{"hidden_size": 768, "num_key_value_heads": 12, "hidden_act": "geglu", "rope_theta": 10000.0, "tie_word_embeddings": true, "init_std_qkv": 0.0191, "init_std_o": 0.00477, "init_std_up": 0.0191, "init_std_down": 0.00338, "optimizer": "adamw", "learning_rate": 0.000725, "decay_fraction": 1.0, "batch_tokens": 262144, "doc_mask": true, "max_steps": 3953}
MLP neurons of a small language model. Each row is named by its layer, matrix (gate and up: input weights) and neuron, and shows model dimensions 560-687. Each number is 128 + 32 x the weight over its row's rms, rounded and kept within 0 to 255. A neuron's up and down rows have the sign that makes its largest values positive.
Before each neuron's rows, "fires after" lists the tokens most often just before its 100 highest values on Wikipedia text that the model never trained on; "fires in" lists the words (lower case) most often at its 100 highest values on Wikipedia text that the model never trained on. A number after a token or word is its count.

fires after: "." 30, "," 14, "\n" 6, " that" 4, " in" 4, " This" 4
fires in: "as" 37, "when" 18, "because" 7, "if" 4, "how" 4
L4.gate1197 [ 71 101 145 154  74 129 134 164 147  99 142 151  77 134 158 103 153 112 113  98 102 136 158 105 207 204 167 110 160 111  96 147 134 145 124 145  98  71 156 173 129 166 116 136 134  88  99  69 176  95 166 169  80 117  72 114 124 137  99 180 150 102 146  85 136  92 128 159 147 105  76 104 152 117 129 119 134  69 138 113 166 144 185 118 158 119 174 153  80  65 125 167 140  97 235 164 195 114  84 172 144 113  33 147 112 128 160 109 116 134 132 180 109  96 110 165 116 125  86 104 147 132 147  68 199  86 133 101]
L4.up1197 [188 125 126 158 159 180  94 119 163 129 105 123 168 164 180  88 130  81 112 112 146  93 114 124 154 155 154 131  47 144 131  40 177 111 127  85 106  93 101 174 108  64 100 104 202 150 151  67 146 129 135 179 130 132 170 140 174 152 180 101 104 114 128 155 132  59  74 190 125 166  97  99 137 127  97  83  95 109 123 174  79 123 172  81 150  81  94  91 157 109 121 133 128 123 182 144 132 118 136 123 128 145 119  90 136 173 124  89 108 123 168 203 184  96 166 154 147 100 140 150 158 154  65 112 117 147 115 196]

fires after: "," 43, "." 17
fires in: "with" 44, "after" 34, "while" 11
L4.gate1277 [166 169 104 165 162  92 124 159 116 101 108 104 170 107 145 181  54 149 108 117  76 165 141 170 158 144 185 159 123 138 177 144 159  92 124 129 104 145 161 151 110  98 142 135 133 106 141 117 156  84 145 130 138 124 113 173 132 128 208  55 144 134 116 151  32 136 145  95  80 144 123  45  78  72 100 173 128 152 123 122 143 136 136 138 141  86 139 131 121 125  95 152 149 186 110 209 179  64  70 132  78 146 105 101 140 107 186 133 180 124 164 122 129 133 151 124 136 123 178  77 149 111  92 137 153 133 109  87]
L4.up1277 [108 118 103 138  76 107 168  78 126 146 147 113 142 127  91  95 125 182  91 156 124 131 151 138 135  84  75 137 153 114 101 143 143 106 149 124 144 122 184 121  99 136 170 133 128 139 143 103  94 190 134 159 104  87  92 185 128 130 113 125 100 128 131  83 134 105  70 130 103 136 104 155 120  97 138 118  96 142  67 155 115 113 162 131 187 100 132 137 140  95  88 101  68 127 115 160 117 116 180  54  69  91 125 135 118  78  97 141 133 129  87 118 168 133 118  65  98  96 123 142 116 129 104 124 116 140 145 122]

fires after: "." 24, "\n" 18, " (" 5, "Review" 4
fires in: "after" 40, "following" 8, "scores" 4
L4.gate415 [199 128  92 142  85 167 141  93 148 148 132 101 134 155 187 109 125 108 157 165 117 155 100 123 119 153 103 128 146  62 102 167 173  79  97  89 112 121 146 129  50 143 125 131  56 141 176 135 148 158 110 135 154  81 110 161 152 123 142  95 138 167 192 156 112 106 110 111 169  99 133 163 149  69  58 136 131  94  95 173 141 124 103 140  96 126 185 117 144  94 147 154  61 148  98  95 107 166 183 205 136  75 120 100 113 104 170 120 123 136 101 182  94  95 160 150 179 112 161  65 106 149 110 137  79 117 132 184]
L4.up415 [121 148 116 132 115 138 113  93 149 190 125 153  95 143  91 145 112 158  87 109 134  93 159 174 182 129 112 138 144 112 160 152 118 126 166 125 143 154 123 134  91 117 102 103 100  90 148 132 127 111 149 178 159  88 111 163 170 135 201 133 113 101  98 100 161 102  94 113 110 120 118 155 153 110  85 103 146 125  95 107 102 107 155 117 191 147 126  83  94 146  99  84 147 119 115 146 165  94 113 137 115 168 131 143 167 143 149 118 130 113  91 125 105 166 148  95 131 112  97  85 154 122  65 117 137 123  85 156]

fires after: " the" 49, " The" 15, "." 5, " of" 4
fires in: "first" 32, "these" 15, "following" 10, "last" 8, "second" 6
L4.gate1066 [102 134 184 155  93 134 120 130 193 154 109  84 160 118  51 119 128  88 100 143 170  79 154 140  99 180 156 183 141 128  93 114 111  79 140  95  89  91  97 122  89 167 146 131 115 118 145 172  90 145 152 159 113 128 163 119 136  93 158  95 128  82 115 146 132 174  42 168 180 106 151  71 158 134 150 127  90  85 105  89 161 151 134 131 133 173 153  96  91 150 156 176 138 169  84 143 118 143  94 121 152 131 137 115 155 197 129  97 151  71 120 153 108 135 167 106 133  96 188  99 121 166 140  93 106 119 120 149]
L4.up1066 [142 167 134 141  99 105 140 135 137 162 108 140 124 107 117 114 170 102 122 165 140  52 124 138 167 142 101 151 140 111 106 163 191  96 101 162 101 145 161 155 161  85 130 135 178  90 103  74 110 154 136 102 134 106 133  99 111 147 127 143 117 136 149 123 160 116 159 100 106 192  56 130 126 131 124 151 110 181 162  87 179 102 156 186 187 126 125 108 174 160  53 126 119 140  43 170  93 148  82  91 160 125 116 195 131 123 109 176  98 140  92  71 107 153 189  67 147 173  67 104 151 167  92 134  93  75 120 120]

fires after: " " 61, "1" 12, "\n" 5, " on" 4
fires in: "30" 13, "5" 12, "4" 10, "31" 9, "13" 8, "3" 7
L4.gate1390 [107 105 121 113 135  98 144 149 127 132 140 111 111 141 109 190 170 103 127 125 123 134 144  83 130 114  74 116 106 135  79  89 152 151 193 155 142 122  51 162  86 184 104 117 161 116 119 149 130  70 150 152 131 124 115 124 151 135 120 109 112  95 111 136 143  66 177 114 104 104  94  76 125 174 142 176 122  93 180 113 118 171 183 133 161  94 142  69 142 182 150  51  98 128 116  87 130 119 167 139  55 122 164 133  91 163 131 124 117 134 101 111 156 130 161 201 103  99 131 116 200 145  97 137 173 149 142 130]
L4.up1390 [123 156 120  97 112 134 103 143 156  98 134 107 136 114 172 177  92 165  91 148 124 176 134 142 122  82  71 133  88 130 113 155 181  94 113 147 141 135 180 110 159  81  73 143 204 114 120 180 135 152 133 194 162 125  98 118 165 184 147 102 138 152 154  91 146 178 167 127 107 111 130 122 184 131 127  96  90 155 143 163 145 131 159 159 164 143 113 133 120 139 109  74  87 107 144 145 126 127  95  87 117 105 156  83 110 154 129 107 196 138 210 137 110 165 192 131  86 151  99 140  82 113  67 129 142  91 135 134]

fires after: " " 92
fires in: "0" 77, "4" 5
L4.gate800 [130 154  65  85 153 133  84 151 103 132 165 145 168 163 156 147 148  95 184 136 170 172  99 175 122 111 137  99 147 127 131 168 133 115 180 102  79  95 151 111  96  74 111 142 101 176 106 170 188 103 162 142 138 139  67  94 160 100 171 167  96 128 129 152 108 114 135 123 160 166 149 216 153 135 124 108 116 119 125 175  49 144 146 119 131 100 128  57 138  86 140 108  94 157 118 164 116 102  62 149  82 138 167 180 206 163  99  84 116 128 114 140 159  99  79  66 120  86 163  66 130 127 179  95 103 142  83 127]
L4.up800 [146  39 112  99  83 128 178 197 214 194  81 132 170 138 133 131  89  99  67 134 117  86 155 115 104 149 183 172 154 135 135 160  98 127 141  94 170 164 182 141 129 135 144 136 132  92 148 104  89 123  66 122  94 116  99 134 103 170 150  93 143 117 110  91 114 125 125 191 147 137 159 116 126  84 112  77 115 118  81  96 135 143 110 117 144 116 123 190  67 118 128  89  68 153  89  54  95 100 192 173 140 184 116 143  97 140 138 141 143 147 121 174 122 181 164 105 124 102  92 182 121  81 127 179 168 142 109  82]

fires after: "." 20, "," 20, " the" 7, " (" 5, " is" 5
fires in: "the" 22, "s" 12, "american" 6, "c" 5, "an" 4, "southern" 4
L4.gate690 [152  76 131  96 160 153 144  44 160 105 131 185 144 157 169  96 121 138 128 191 151 146 152 152 131 124 117 175 170 186 138 141 168 140 128 103 125 147 116 111 152 181 146  96 138 102 158  96 154  68 108 140 155 146 166 117  62 131 126 108  88  77 200 164 120 109 144 137 134 150  48 135 122 138 171 123 115 126 141 185 124 131  70 186 104 128 130 148 139 119 143  63 142  76  81 163 149 198 109 155 108  70 138 138  89 174 140 159 116 160 156  75 147 173 143 132 114 118  62  97 151 143 120 174 120 135 134 111]
L4.up690 [153 145 108 201  98  49  83 124 135  80  86  85 111 137  60 173 164 166 119 137 117 157 173  92 119 143 130  77 107 132 171  98 139 177 153 106 123 120 111 147 128  92 110 140 139 157 110 157  72 129 152 147 156  78 144 170 152  93 117 139 193 129 177 102 109 190 217 144 118 105 184 112  72 172  89 110 143 153  96 133 144 157  95  65 131 134 106 142 180  91 135  98 135 155 136 106 181 110 146 126 167 159 110 128 163  99 162 149 111 118 155 107  97 170 124  68  79 140 106  82  87 125 181 144  90 125  96 137]

fires after: " " 67, " (" 22
fires in: "3" 16, "2" 15, "3rd" 8, "2nd" 7, "2003" 4
L4.gate1129 [171 113 167 165 145 128 170  91 173 180 111  93 112 144 124 139 105  70 195 130 175 101 146 138 138 162 191 131 113 129  96 119 130 159 171 113 129 139 161 145 118 138 158  94 116 144 156 150  79  65 121 142 145 107 113 112 101 126 153 147 142 157 110 118 154 173 157 156 150  76 133 157  96 127  72 117  68 135 147  99 108 134 113  85 149 119 142 132 124 105  87  99  61 165  99 135  92 154 103 130 110  99 170  75 128 175 178  90 126 135 136 163 119  96 167 105 124  77 165 118 129 115 126 150 111 149 128 121]
L4.up1129 [129 147 156 204 132 106 110 135 141 117 125  73 116 119  99 118 123 127 143  90 233  75 132 134  99 143 111 121 127 137  68 132 206 114 117  38 137 168 135 113 152 181 129 119 152  88 146 113 180 106  83 124 154 160 115 110 144 117 147 119 144 175 181  31 138 112 105 169 109 116 158 157 109  77 125 140  71  93 121  87  87 147 185 102 121 131 137 135 131  61 103  76 109  91 130  97  62 127 155 127 133 119 157 114 125 157  85 106 118 200  73 173 159 142 138 152 117 117  83 157 187 158 155 163 105  73 135  60]